MLP neurons of a small language model. Each row is named by its layer, matrix (gate and up: input weights; down: output weights) and neuron, and shows model dimensions 176-239. Each number is 128 + 32 x the weight over its row's rms, rounded and kept within 0 to 255. A neuron's up and down rows have the sign that makes its largest values positive.
After each neuron's rows, "fires in" lists the words (lower case) most often at its 100 highest values on Wikipedia text that the model never trained on.

L2.gate368 [ 96 141 178 133 149 165 106 128 147 132 103 178  81  47 115 136 132 115 139 101 123 140 126 161 125 126 164  54 150  69 141 171  80 138 130 161 101 200 118 150 164 177 145 123 116 176 208  92 124 191  76 129 127 144 145  43  93 173 124 188 121 190 110 121]
L2.up368 [113 126 178 107 127 136  73 141  32 152  93 169  97  94 137 156 133 133 174  89 122  82 149 140 148 113 166 111 147 114 148 146  97 164 102  91  70  88 137 134 138 103 115 133 142 177 154 149 161  59  94 158 137 136 177 124 100 133 140 153 162 179 199 121]
L2.down368 [156 103  35 123 143 166 108 140 187  94 100 116 108 156  90 125 147  70 123  82  87 112  84 138 157 117  94 151 124 139 114 110 165 129 202 130 104 158 157 176 100 139  94 156 113 127 184  94 168  78 163 117  18 132  88 146 151 139 118 151 172 125 106 142]
fires in: "3", "2", "is", "1", "18", "4"

L10.gate150 [149 122 168 116 143 140 146 144 208 165 147 176 128  88 155  47 109 144 156 113 171 104 136 118 164 113 134  93 113 111 110 139 117 191 131 121 103 171  86 139 110 172  43 136 230 134 106 121 125 132 150 129 142 155 215 133 159  93 103  88 107 127 141 117]
L10.up150 [173 116 199 192 145  91 136  95 111 135 152 117 142  77 128  60 119 111 120 102 126 129  96 133 154  92 118 111  91 114  85 131  93 198 152 127 185 126 106 106  89 146  94 163 118  98  89  81 119 179  86 137 106  92  98 121 130 121 122 150 130  98 189 115]
L10.down150 [105 192 124 138 114 169 115  84 124 161 102 174 141 113 112 144 123 113 125 141 151 118 155 127 125 151 121 125  87 128  56 133 147 128 103 124 184 183  97 153 110 104 127 123 105 137 151 153 117 167 154 137  72 159 143 166 140 178 236 126 168  85  97 128]
fires in: "has", "had", "have", "s", "was", "not"

L6.gate128 [126 153 143 148 153 159 125 111 107 144 132  78 113 133  70 107 133 193  90 133 128 106 136 100 137 158 156 175 189 166  95 112 157 131 138 151 114  98 101 145 137 182 148 131 122 139 127 112 158 212 111 115 112 147  72 160 121  55 158  95  52 120  68  93]
L6.up128 [146 153 194 135 167 219 143 157 153 159 129 123 113  97 141 124  80 124 117 103 155 103 202 114 136 135 150 107 145  90 100 106 130 121 141 130  58 133 134 130 121  91 176 116 130 101 145 175 145 147 116 124 103 154 124  92 143 134 138  97 137 173 130 164]
L6.down128 [126 121 142  94 129  81 117 119  93  97 192 121 113 117  80 134 145 139 144 145 114 135 139 189 121 183  68 116 121 152 155 148 133  69 195  96 158 125  91 166 185 147  71 122  77 147  89 146 141 150  86 105 197 141 142 156 129 192  95 151 186 170 144 118]
fires in: "it", "found", "went", "played", "noted"

L6.gate290 [140 153 160 151  61  62 117 198 162 113 119 130 136 173  87 106 148 112 126 136 161 153 100 108 159 123 130  67 111 153 203 198 132 112 157 153 127 108  80 118 123 138 143  84 121 132 108  91 106  76 122  98 112 196 140 115 117 154  85 122 160  90 146 135]
L6.up290 [ 73 159  78 147 141 141 148  85  72  90  70  90 165 131 169 114  63 134 114  93  68 114 132 129 135  53 138 117 107  92 203 159 112 121 124 106 159 203 122 132 128 103 108  98 153 153 127 115 153 105  85 177 148 108 106 136 141  80  99 153 119 134 126 115]
L6.down290 [139 123  91 126 140 115 117 140 141 168 108 108 102  78 167  74 154 133 210 140  59 169 134 102 106 101 122 136  42 117 118 114 135 138 105 117 140 112 144 141  93 147  92  92  91 125 126 115 138 196  68 140 255 119 122 133 134 103 120 113 115 112  95  92]
fires in: "of"

L11.gate175 [136 115  88 122 116 129 132 163  93 143 152 170 170 114 117 102 125 101 165 143 166 106 120 147 123 141 118 137  57  87 196 149 120 114 208  92 136  98 135 149 125 119 128 121 116 141 155 174  85 154 132 137 163 178 209 141 114  80 133 174 194  94 166 136]
L11.up175 [129  78  95 116  87 167 176 129  89 153 142 128 135  59 172 112 119 109 157 107 120 110 138 133 103 105 130 140 109 127 161 106  68 127 119 148 103 192 127 101  95 137 162 139 136 172 104 118 128 118 102 156 121 131 129 160  91 137 100 138  87  73 118 107]
L11.down175 [107 110 213 110 197 149 133 143 127 104 143 189 142 113 171 132 109 138 151 154 185 151 110 170 113 125 187 140 171 196 121 139 111 114  96 157 145 100  92 153 130  92 145 142 151 147 148  94 128  98 167  87   0 160 104 164 102  81 156 147 109 167 163  96]
fires in: "the", "as", "a", "s", "only", "no"

L2.gate217 [158 115 177 153 145 113 192 115 141  90 125  88 171 111  86 125  80 120 125 184  87  95 149 173  94 121 110 129 124  98 101 140 129  82 171 158 123 150 142  82  99  99 118  76 167 150  50 202 154 124 185  90 101 192 137 101 114 179  75  79 198 125 136 167]
L2.up217 [132  86 182 115 145 169 136  79 134 117 125  93 178 138 113 137 148  40 137 158  85 116 110 141  84 134 129 157 151 113 151 132  84 159 136 121 182 136 109 137 122 104 101  75 148 127 110 131 156 175 173  97 136  98 109 124 107 188 148 158 126 154  68 118]
L2.down217 [120 113 149 160 129 109 153  41  84 134  91 142  75 156  95  95 119 123 107 193 115 135  72 125 115 107 143 160 107  98 114 116 156 148  55 124  97 142 127 172 113 165 153 135 132 122  98 116 128 104 156 140   0 125  89  94 139 158  94 113 102 109 142 149]
fires in: "in", "born", "march"

L6.gate701 [167 161 113 128 151  97 103 143  43 174 149 124 166 188 136  70 135 128 153 129 113 133 170 114 140  98  55 123 136  89 125 102 200  98 129 132  93 141  90 143 124  70 114 124 117 148 134 107 136 134  86  83 118 130 186 112 144 155 112 131 131 147 177  92]
L6.up701 [221 196 169 147  58 103 110 122 111 173 133 122 138 137  96 128 122 162 198  48 142 124  38 158 138 121 166 152 149 102 122 129 152 134 126 149 157  91 108 127 146  88 141  85 112  54 188 147 201  96 151 102 133  80 116  66  90  48 195 114 134  73 101 118]
L6.down701 [126 151 103 143  87 144 141  84 171 130 137 209  95 114 121 161 126 144 145  91 193  86 125 184 131 151 106 150  94 132 178  81 100 156 138 118 122 143 139 158  97 193 112 146  93 119 173 137 110  85 151 165  53 128 105 110  76  83 160 165 129  81 122 125]
fires in: "to"

L2.gate658 [139 123 130 127 156 104 160 150 179 118  97 186 117 155 127 103 100 173 100  93 160 192 153 138 141 147 123  96 165 155  98 142 133 131 179 117 159 128  92  69 112 136 169 157 170 108  59 191 149 138 162 174 134 141 194 126 129 131  67 103 151 122 139 152]
L2.up658 [117 137 122 145 122  96 107 122 110 137 162  96  93  99 167 120 150 153 128 158 118 122 193 121 158  94 118 138 115 107 180 103 141 136 172  66 126 178  82 153 185 217  61 112 131 124 178 118 155 105 103 160  87 114 112  94 137 132 130  80 138  91 154 103]
L2.down658 [153  88 158 155 131 135 105 144 123 171 110 155 115 144 109 135  92 169 124 139 135 135 131 145 150 160 146 185 132  72 103 162  91 119 106 132 125  65 116 108 199 128 177 106  81 132  80 146 123 176  85 146 150 145 137 112 164  99 132 112  96 176 125 137]
fires in: "s"

L2.gate133 [141 155 170 189 145 152 123 180 134 140 108 132 118 122 146 112 136 167 154 104 184 116 169 134 144 108  94 161  69 124 130 150 148 165  98  97  94 159 107 170  84 157  92 116  93 164 180 135 100 129 112 104 133 182  72 120 135  90  78 101 120 159 130 118]
L2.up133 [133 129 168 133 124 169 115 141 179 117 154 121 177 104 195 150 201 110 101 166 124 153 111 159 141 158 112 153 126 131 102 121  90 149  80 157 108 136 124 115 129 108 127 122 105 114 148 109  74 201  96 139 120  96 128 108 122 132 109 167  92 177 136 147]
L2.down133 [148 110  78 100  98 128 136  96 139 116 168 123 122 137 144 131 101 178  85 142  92 164 102 128  81 136 108 157  77 117 147 146 132 136  68 132 132 102 103 136 142 129 117 127 103 154 112 141 167 147 124 191 152  50 143 119 144 169 142 109 114 137 145 120]
fires in: "also", "both", "good"

L3.gate476 [179 118 129 129 152 161 169 136  94 137 150  73 142 114  98 109 138  81 146  72 127 146 124 126 197 114 129  97 147 116 179 157  89  79 102 127 145 117 125 183 175 157 116 162 114  90 117 114 167 139 114 140 158 131 124 111 142 102  48  92  98 119 136 148]
L3.up476 [143 140 168 100 132  99 120 108 124 189 103 143 117 117  50 112 121 163 132 155 136  63 158 143  34 108 151 123 156  92 136  97 172 143 145 108 137 132 127  97  90 112 139 127 151 104 125 160 154 125 119 163  99 115 118 106 125 161 133 174 150  60 147 129]
L3.down476 [ 88 131 144 131  67 111 171  97 176 159 101 108 154 159 141 145 143 133 107 124 108  44 103 127 150 167 160 117 105 109 115 162 165 148 123 100 171 109 156 104 179  80 220 142  86 184  84 122  99 168 143 142 225 128 101 122 122 122 193 159 106 150  71 228]
fires in: "of", "s", "phonon", "seems"

L6.gate305 [190 179  76 100  74 137 123 114 104 169  96 127  97 136  67 110 161  81 111 163 147 119 170 130 115 139 158 140  78 155 142 154  81 106  80  52 158 109 189 154 103 114 162 109 183  84  94 153 159  92 147 149 159 119 130 106 161 145 131 129  91 139 213 141]
L6.up305 [127 107 155  89 192 191 129  83 189 129  91 176 122  78  79  97 122  79 129 137 143 143  67 165  85 147 108 161 135 122 125 120  95 101 201 154 137  90 165 128  83  94 145 135  87 174 150 151 126 154 127 149 128 151 117 111 158 159 152 120 110  90 119 152]
L6.down305 [ 77 127  87 144 149 157 134 107 145 111 100 107 178 127 169  89 157 161 139  87 178 134 100 196 133 130 200 155 207 159 157  81 129 112 198 157 124 140 132 159 143 108 149 160 131 125 112 162 135 151 105 143   1 106 131 139  80 104 114 179 114 108 148 110]
fires in: "as", "an", "with", "ep", "area", "a"

L6.gate370 [164 120 156 121 114 147 203 137 157 152  94 106 133 116 116 133 228 137 100 107 212 138 110 123  94 166 130 106 125 167 148 155 134 170 141 161 118  93  99 132  80 192 108  83 153 191 117 124 149 107 147 148 128 158 125 156 115 138 143  98 109 133 147 128]
L6.up370 [144 148 136 131 136 125 125 202 178 159 111 140 136 125 168 186 148 118 155 128  52 161 131 134 148 141 141  67 132 109 126 118  81 112 109 162 130 184 121  95 111 177  89 141 155 118 120  96 170 149 121 109 131 106 137 127 122 160 164  91 140 131 129  93]
L6.down370 [109 153 184 186  96 121 128  73 101 110 122 178 114 148 123 136 189 105 100 160 162 133 134 110 109  71 140 221 119 137  86  72 108 153  57 117 101 130 133 103  79  84 123 125  91 145 150 195 139 157 118 161  68 118 151 111 134 136 152 143 127 110 136 101]
fires in: "this", "they", "of", "also", "that"

L5.gate484 [114 179 129 112 142  71 158 157 124 113 163 124 121 165 179 158 163 151 102 155 109 114 114  59 159 101  95 100 119 144 103  90 116  90 136 133 195 102 113 147 149 185  66 126 130 113  89 143 140 143 146  62 122 156 130 139 108 158 168 186 184 113 130 133]
L5.up484 [190 158 152 119 143 151 159  95  67 159 113  88 152  89 153 150 143  84  93 184 114 118 135 167 115  68 105 119 144 148 131  74  99 120 181  66 142 159 116  97 159 151 173 133 117 177  95 172  87 158 132 111  84 139 102 184 114 125  94  75 141 153 131 159]
L5.down484 [151  97 153 153 141 133  90 117 113  77  77  93  93  76 116 165 129 103  72 147 127 106 131 170  86 150  98 139  84 160 156 116 115 178 140 121  89 100 119 133 108  98 165 136 162 148 153 151 132 155 113 140   0 106  92 132 148  94 121 132  83 112 175 195]
fires in: "and", "with", "to", "following", "sparked"

L3.gate187 [133 179 178 126 194 187 100 143 130 152 106 115 133 160  95 121 139 159 132 124  91 157 108 157 125 136 143 118 150 115  88 120 126 188 137 148 168  87 120 118  83  91  52 105 136  96 109 129 140 161 169  65 131 188 123 133 139 111  81  50 105 146 102 129]
L3.up187 [ 83 159 101 122 108  95 128 100 134 142 164 162 109 114 148  85 164  76 115  95 149  51 147 178  98 143 103 167  92 157 189 105 150 176 107  77 111 130 126 130 118  88 128 103 143 129 127 157 154 119 168 137 126 175 122 149 125 136 116 121 118 109 155 104]
L3.down187 [ 79 186 135 105 108 112 130 113 127  98 105 100 181  98  74 123 123 182 145 198 107  86  99 122  85 136 139  86 121 135 141 129  93 154 133  98 157  48 132 114 165  84  64 140 122  83 153 120 132 175 178 133 114 126 126  92 109 158  73  71 121 175  91 144]
fires in: "born", "home"

L6.gate580 [154 100 152  65 113 136 137 142 121  82  76  92 158 113 153  99 147 112  87 119 123 145 132 115 131 138 159 118  81 182 104 127  95 153 118 147 173 179 131  88 154 104 150 194  93 114 125 112  92  98 149 114 153 143  85  90 217 139 120 111  62 157 129 119]
L6.up580 [120 162  97 119 163 152 131 131  80  53  72 128 169 157 122 108 176 135  78 139 158  95 108 137 147  89 113 101 145 113  89 158  88 130 141 177 112 157 127 105  75 186 180 129  63  80 145 113 180 106 137  99 124 132 104 113 156 144 164  77 146 131 113 145]
L6.down580 [ 92 116 104 170 125 113 140 157  73  59 172 148  82 192 163 135 157 148 137 125  97 118 100 153 132 100 121 100 103 146 194 147  77 142 128 118  82 140 164 155 176 125 166 180 154 144 103  71 123 132 139 170  91 142 140 129 156 110 136 205 111 157 150  92]
fires in: "of", "other", "some", "war"

L2.gate611 [ 87 162 127 209  90 132 126 133  65 142  72  94 166 161 139 131 156 159 153 121 120 123 185 162 128 106  90 143 125 107 153 185 141 134  85 117 144 120 134  72 179 124 115 202 147 115 128 117  80 133 145 108 155 141  77 121 120 176  86 135 160 180 136 132]
L2.up611 [ 89 129 106 136  82 116 159  96 110 125  61  93 134 148 197 133 120 174 116  90 129 126 131 182 121 105  74 155 169 132 145 192 164 119 119  92 124 102  84  85 144 132 145 162  95 144 164 111 126 159 185 108 112 181 136 113 100 151  76 116 141 117 137 160]
L2.down611 [118 124 112 116 110 139 141 100 114  95  98 130 166  97 147 136 144  95 127 141  61  87 113 164 183 111 100 112 159 110 127 155 127 121 118 113  79  75 106 131 119 127 164 134 137 141 100 133 147 135 183  96   0 143 149  90 116 143  93 101 128 110  81 213]
fires in: "life", "death", "born", "louis", "actress", "david"

L6.gate633 [182 108 114  67 111  75  91 150 128 142 128 120 130 144 136 165 179  98  98 140 134 170 134 146 129 110  54 101  88 109 110 166 162 123 164 171  87 113 120 102 115 168  90 151 112  77 128  59 132 108 147 133 132 122 146 103 154 217  80  83 149 148 175 159]
L6.up633 [142  58 142 124 153 138  71 184 125 180 103  73 187  47 157 155 166 127  77 144 137 116 101 150 131 117  70 140 139 160 131 166 169 108 154 155 119  98  74  62 173 167 188 158  58  60 111 127 119 128 148  58  95  97 121 118 156  98  91 133  70 156 147 180]
L6.down633 [146 142 103 131 117 168 162 142 124 108 114 157 123  99  86  81 138 168 152  89 139 153 145 189 140 174 130 118 167 132 130 127  92 109 110 135 107 109 203 102 135  98 144 144 117 132 103 119 113 114 110 114   0 141 132 159  88 139 173 148 105 124 143 143]
fires in: "of", "international"

L4.gate412 [123 129  83  99  68 109 103  92  93 130 158 163 161 171  85  92 196 199 234 140 177  91 133 124 134  80 105 133 140 156 142  87 182 146 134 196  99  87  47 128 137 121  70 140  72  95 176  75 148 178  75  92 148 168  86 114 134 142 108 180 150 116 117 130]
L4.up412 [190 150 172 114 105  98 144  95 164 104 113 178 187 178  60  40 149 151 118 149 170 148 155 167 171 103  92 173  87 148 131  80 140 160 137 123 156 103 124 120 127  91 166 122 179 128 164 111 208  88 108  78 129 177 105 109  96 102 117 160 128 213 118 117]
L4.down412 [190 122 135 110 102 150  80 101 105 154 109 132 128 148  97 125 182 164 197 181 116 107 130 172 101 124 159 167 166 132  74  84 188 130 159 124  92 120 104  99 141 146  91  77 139 159 186 154 180 130 114 113  94 172 110 168  71  72 136 192 149 148 165 105]
fires in: "to"

L2.gate137 [146 151 180 134  79 158  78 128 139 125 102  64 101 119 109  72 131 141 151 197 181 151 154 149 176 134 146 123 141  89 106 161 168 136 138 100  90 153 112 190 106 107 113 107 166 156 119 126  90 169 138 105 117 130 110 106  90 105 125 124 107 164 168 129]
L2.up137 [103 148  74 147 150  96 142  93 179 155 168  98 134  99  64 122  92 131 168 106 133 120 103 140 105 116  86 182 104  57 119  91 187 102 160 112 143 155 133 123 108 146 159  59  66 170 112 150 136 116  99 108 112  88  92 203 167  45 160 130 119 156 135 118]
L2.down137 [ 92 179 181 141  91 132 100 127 148 133 135 112 113 138 105 170 140 134 106 156 159 154 161 117 183 175 165 179 108  88  63 200 155 127 139 158  90 167 110 189 132 113 116  89 130 145 122 120  73 168  86 122 216 119 109 131 135 101 175 125  88 156 188 109]
fires in: "often", "currently", "previously", "commonly", "once"

L6.gate289 [126 110 110 105 142 130 196 135 152 173 123 111 138  74 107 144 132 184 122 141  95 119 175 145 122 150 149 168  81 120  90 162 142 152 154 135 137  85  49  80 140 143 112 123 120 117  93 110 105 135 201 124 102 188 104 124  78 113 154 137 123 156 147 149]
L6.up289 [192 169 113  93 163  89 198 160  99 145 156 145 117 166  89 155 112 142  94 140 172 130  94 119 110 108 152 113 107 185 105 125 172 120 128  68 139 121 176 177 130 184  95 148 146 108 101 118 150 178 121  71 132 163 112 126 105 150 143 143 144 111 123  94]
L6.down289 [124  80 203 180 168 178  87 106 140 105 129 146 131 129 158 134 174 166 143 145 101 116 172 127  96 138 111  79 120 119 118 168 124 186 102 132 134  96 143 130 120  88 116  92 161 160  98 106  81 141 129 163   0 114 107  91 160 113  84 127 114 154  92 138]
fires in: "in", "to", "and"

L3.gate597 [ 87 104 162 156 130 200 142 118 119 123  61 133 143 119  62 132 132 171 129 125 173  61  62 129 149 118 161  97 106 158 132 122 108 190 178 132 170 100 174 118 138  73  96 155 153 123 146 119  37 103 152 120 168 114 177  97 120 116 103  71 141 138 106 125]
L3.up597 [117 142 107 119 147 139 137 110 146 126 126  62  94  79 118  86 158 143 135  79 144 124 107 165 119 148 171  89 101 119  93 165 164 125 139 185 147 119 155  99 121 122  85 147 112 149 191 124  78  70 151  87 140 110  83 147 158 145 131 105 166 125 139 125]
L3.down597 [ 66 119 122 155 162 164 157 149  64  76 118 206 162  79 129 152 136 153 181 128 129 101 140 153  64  87 163 158 113 162 129  86 100 139 153 117 166 109 179 135 173  93  84 105 116 116 147 114 116  66 157 135  33  65 153  79  79 110 108  69 154 152 157 162]
fires in: "gold", "medal", "silver", "grand", "suomen"

L3.gate388 [187 128 144 139  94 145 124 136 111 136  83 110 123  77 131  71 136 104 119  83 157  97  77 119 152  82 145 157  74 148 170 137 113 100  73 144 161 150 100 153 151 184 126 113  68 116 131  59 130 128 106  87 151 168 114 122 130 121  96  90  92 157 131 125]
L3.up388 [142  88 155 163 165 161 128  78 155 116  19 150 120 149 101 147 119 149 110 126 105 151 174 120 117  75 115 171 174  91 100 146 147 103 100 160 159 128 113 109 121 159 166 120 107 147 117  93 103 147 142 101 160 116 120 154 167 143 147 150 121 202 121 107]
L3.down388 [ 73  81  95 151 102 112 115 157  74  91 126 112 110  85 109 129 144 131 133 117 140 117 135 140 157 129 153 103 127 135 110 178 155 139 113  88 146 135 205 155 188 156 138 128 114 143 108 115 106  72  88 122 237  71 175 102 136 154 117 170 127 151 146 129]
fires in: "of"

L3.gate322 [131 122 109  92 117 110  66 143 162 139  29 105 140  98 152  70  90 114 105  86 144 100 129 102 137 109 144  92  84 136 160 186 136 127  86 193 136  80 154 106 155 124 126 118 208 132 116 127 127 181 136 112 167 145 186 135 159 111 130  83 159 106 156 120]
L3.up322 [150 103 109 146 143 115 122 106 139 130 145 109 113 118 142 121 150 138 130 114 100 121   0 134 148  74 114 159  98  98 145 135 104 139 122 165  66 121 140 136 147 184 134 154 135  68 129 137 143 124 135 120 137 128 160 114 102 109 147  89 122 175 152 115]
L3.down322 [176 115 121 118  97 253 142 120 141 165 156 152 178 173  99  82  82 131 115 129 136 131 129 143 140 103 134  58 186 137 138 112 117 176 152 133 116 192  45 169  73 130 159 142 104 123 131 129 111 111 128 145  18 144 111 144 119 102 141 128  76 135 139 171]
fires in: "of", "initiative"

L3.gate538 [172 176 138 158 135 171  70 154 116 138 108 121  65 152 118 106 176 152 174 141 152 189 126 134 159 138 156 155 130 153 152 173  70  86  72  98 142 142 176 134 139 109 125 135  99 116 103  74 142 189 105 173 148 181 181 118  72  66 180  87  76 160 181 138]
L3.up538 [115 128 127 162 133 162  68 132  76 141  76 218 122 135 124 161 135 131 174 158 162 141 106 142 160 125 113 123 128 133 113 130 109 184  84 158 188 149  74  96  77 144 132 122 153 109 103 117 172 192 106 123 148 150 102 176 149 143 187 146 162 133 113 130]
L3.down538 [181 131 141 101 139 167 159 122 134 131 137 171 143 121 149 160 144  88 114  79 125 135 159 146 148 136 133  89  91 184 135 129 125 228 183 123 192 138 146 199  95 135 111 134 187  95 154 165 121 144  92 148  81 174  92 107 148 131 132 115 127 111  60  81]
fires in: "18", "17", "u18"

L11.gate33 [146 180 125  70 152  97 143 155 132 128 132 205 131 103  92  82 137  93 172 135 102  90  84 144 161 127 145 115  85 123  91  86 122 122 177 103 153 103  75 149  87 132  98 100  85 176 131 125 136 152 152 119 142 170 112 135 143 148 130 105  85 120 134  82]
L11.up33 [145 137 132 113  94 139 107 124 120 114 141 136 107  91 116  86  81 156 130 109 135 141 160 160 232 104 184 145 139 121 116  90 136 192 171  98 157 148 211 146 125 125 138  68  62 146 121  87 121 131 130 128 161 159 150 102 184 149 129 126 100 171 175  75]
L11.down33 [131  80 132  93 106 148 154 144 105 117 108  99 127 127 118 165 158 134 121 115 171  91 169 162 161 102  90 141 191 121 121 178 141 153  84 104 149 122 116 111 157 126 136 142 107 103 152 158 135 143 144 161   0 138  44 101  72 112 122  73 126 127  81 157]
fires in: "and", "claimed", "as", "decided", "what", "for"

L6.gate412 [165 161  50 103 109  81 179 175 133 187 170 201 169 163  64 139 130 160 142 173 115 128 160 137 127 166 193 170 167 132  81 131 122 146 134 134  67 123 143 155 101 181  66 116 115 131 129 119 161 120 164 148 141 137 133 174  89 125 118 113 119 185 122 149]
L6.up412 [188 128 121  78 140 105 135 162 129 142 120 155 131 127 130 102 154  65 107 148  56 160 149 122 101  97 143 146 113 161  76 142 151 154 122 117  91 132 118  16 153  83 195 158 117 104 120 152 119 156  77 162 106 102  98 103 117  98 132 130 140 109 150 134]
L6.down412 [159 120 126 154 139 127  80 109 169 152 124 128 114 128 175 130 172 174 199 101 141 156  80 126 143 126 177 108 158 115 127 176 152  52 156 154 107 129 117  77 145  79 131 131 130 103 121 156 164 129  95 121   0 106 119 103 192 147 130 126 118 136 113 167]
fires in: "a", "of"

L6.gate642 [196 137 147 143 168 144 122 168 125 130  80 111 156 138  77 135 170 155  93 141 107 117 145 133 137 130 146  74  64 134 153 174 156 169 131 151 124 138 132  86 113 178 117 101 144 165 106 132  93 100 187 132 135 140 139 122 125 191 142  95 124 161 223 116]
L6.up642 [125 114 180 150  85 162 149  97  83 147  88 111 135 100 149 163 104 121 118 112 118 186 129 115 111  75 146  78 182 134 117 132 149 140 104 141 125 143 132 104 141 113 146 113 102  89 103 136 119 106 139 203 143 115 140 120 114 162 104 154 131  92  62 134]
L6.down642 [189 202 121 102 142 100 125  74 121  98  89 132 160 107 133 145 135 187 132  91 153 151 121 176 117 132 197 154 167  95 162  90 128 167 109 138 144  80  46 139 101 173 156  97 104 131 139 145 131 125  89 129 201 173 136 120 143 109  97 216  82  82 168 117]
fires in: "that", "of", "in"

L4.gate573 [133 126 113  98 121 156 205 136 106 152 102 141 139 137 144 132 195 155  98 151 136  93 115 169 117 149  97 118 127 169 155 126 136  74 140 120 173 167 171 111  87  94 175 121 150 172 140 113 146 144 182  84 136 136 160 130 103 155  97 113 120 192 112 147]
L4.up573 [ 54 134 116 157 151 181 182 139  68 135 152 136 162 178 137 111 139 147 102 128  96 150 135 182 137 127  68 152 110 129  88 136 127 101  75  68 177 125  94  89 125  85 148  86 126  88 137 152 159 112 164 169 128 115 135  78  92 134 108 100 129  90 119 142]
L4.down573 [114 121 120  91 143 150 169 140 108 117 119 176 142 111  68 145 109 142 116 130  84 126 126 151 118 116  94 137  52 112 122 177 109 153 189  93 147 105 145  84 142 155 145 134 137  86 102  97 129 130 155 189  16 160 110  84 110 112 140  75 116 151 134 156]
fires in: "born", "former", "blind", "kingdom"

L10.gate523 [152 132 133 170 157 122 164 125 130 180 123 180 146 134 119 113 123  87 139 143 131  54 173 117 160 149 210 126  92  88 111  98 119 128 114  94 114 123  92 152 160 173 110 142  91 134 115 142 121 146 155 154 129 106 142 119 105 112  79 137 128  76 121 131]
L10.up523 [ 86 126 167 109 132 159 111  63 124 150 223 119 138  64 147 123 107  93 189  77 127 130 101 112 121 114 113 152 151 141 181 143  53 157 173 100 155  72 147 138 128 142 106 134 179 136 132 107 138 101 125 100 146 107 117 112 107 129  93 112  65 101 109 157]
L10.down523 [139  91 120 174 116 183 163 136 111  92 195 155 123 118 116 111 106 105  64 175 148 130 167 159 127 150 196 114 139 147 143 190 159 147 104  98  90 139 140 138  99 130 111  86 123 215 143 168 122 136 146 128  97 126 139 157  74 138 142 120  56 109 143  79]
fires in: "a", "on", "its", "with", "in"

L5.gate462 [124 140 136 190  84 136 156 122  97 181 141  56 212 104  81 136 171 119 141 130 147 137 130 115 104 133 162  80 112 142 128 116  90  90 134 149 127 103 119 118 154  69 121  95 121 158  96 146 132 120 166 113 130 174 188 111  76 180 142 163  64 108 113 105]
L5.up462 [102  93  76 174 155 175  50  95 147 162 112 118 167 109 182 127 171 119 120 114 133 111 129 130 115  78 152 118 130 138 128 152 129 138  65 140 112 103 158 109 145 155 103 158  97 132 122 110 118 154  99  74 109  58 100 118 143 105 168 102 135 138 145 110]
L5.down462 [137 136 130 122 134  49 156 189 125 109 125 143 125 156 135 123  80 155 184 177  50  81 129 177 132 157 110 113 108  96 155 197  71 115 182 107 115 149 121 107  96 113 130 116 107 124 143 155 183 127 113 126 184 102 155 179  57 140 116 209  80 158 169  66]
fires in: "of", "for", "on", "fine", "cold"

L2.gate412 [106 155 120 128 110 123 104 133 114 140 118  97  95 173 173  89 206 152 172 111 145 153 160 139 128 111 110 114  88 142  78 128 148 129  96 155 176 104  84 120  95 184 140 150 107 108 117 127 146 118 104  89 146 110 141  75 130 117 120 135  39 140 191  97]
L2.up412 [ 77 107  64 152 101 151 156 148 109 122 146 126  83 117  66 106 182 172  90 135 156  62 132 142 106  64 153 105 151 157  72 152 129  92 125 151 156  72  93  92  37 100 110 161  72  88  95 170 140 114 163 144 153 127 147 138  93  82 149 120 113 130 143 144]
L2.down412 [114 149  93 159 119 163 138 111 103 100 133 123  94 113 101  98 122 186  92 133 165 111 125 183 150 120 154  87 140 152 106 153 136 113 126 152 128  50 114 112  93  89 141 131  76 104 127 155 165 142 159 130  47  97 132 100 106  79 113 104 103 130 125 200]
fires in: "international", "top", "highest", "largest", "lead", "nearly"

L2.gate260 [129 101 159 141 179 155  66 136 106 117 142  98 143 177  76 136 154 159  84 136 131 102 145 116  82 140 131  74  79 145 136 148  91 139 120 120 143 141  89 131  91 198 119  88 150 176 142  77  87 128 116  95 132 184 160  97 131 149 155 145 152 148 148 102]
L2.up260 [159  87  95 128 172 107 105 147 131 136 203 146 167 179  63 122 178 148 101 129 102 123 195 158  76 145 105 104  77 166 110 135 109 139 123  75 178 103 114 153 114 159 125 101 154 149 132 124 119 153 107  96  79 122 113 132 104 128 125 121 116 137 166 152]
L2.down260 [119 123 106 175 155 148 115  72 107 138 161  98 144 142 151 115  94 140 150 130 115 148 134 109 114 136 105 165 123 148 126 223 141 113 130 122 129  96 131 178 154 175 112 136 137 109  81  55 116 158 137 119   0 130  88  59 126 168 121 105 118 184 143 181]
fires in: "in", "during", "following"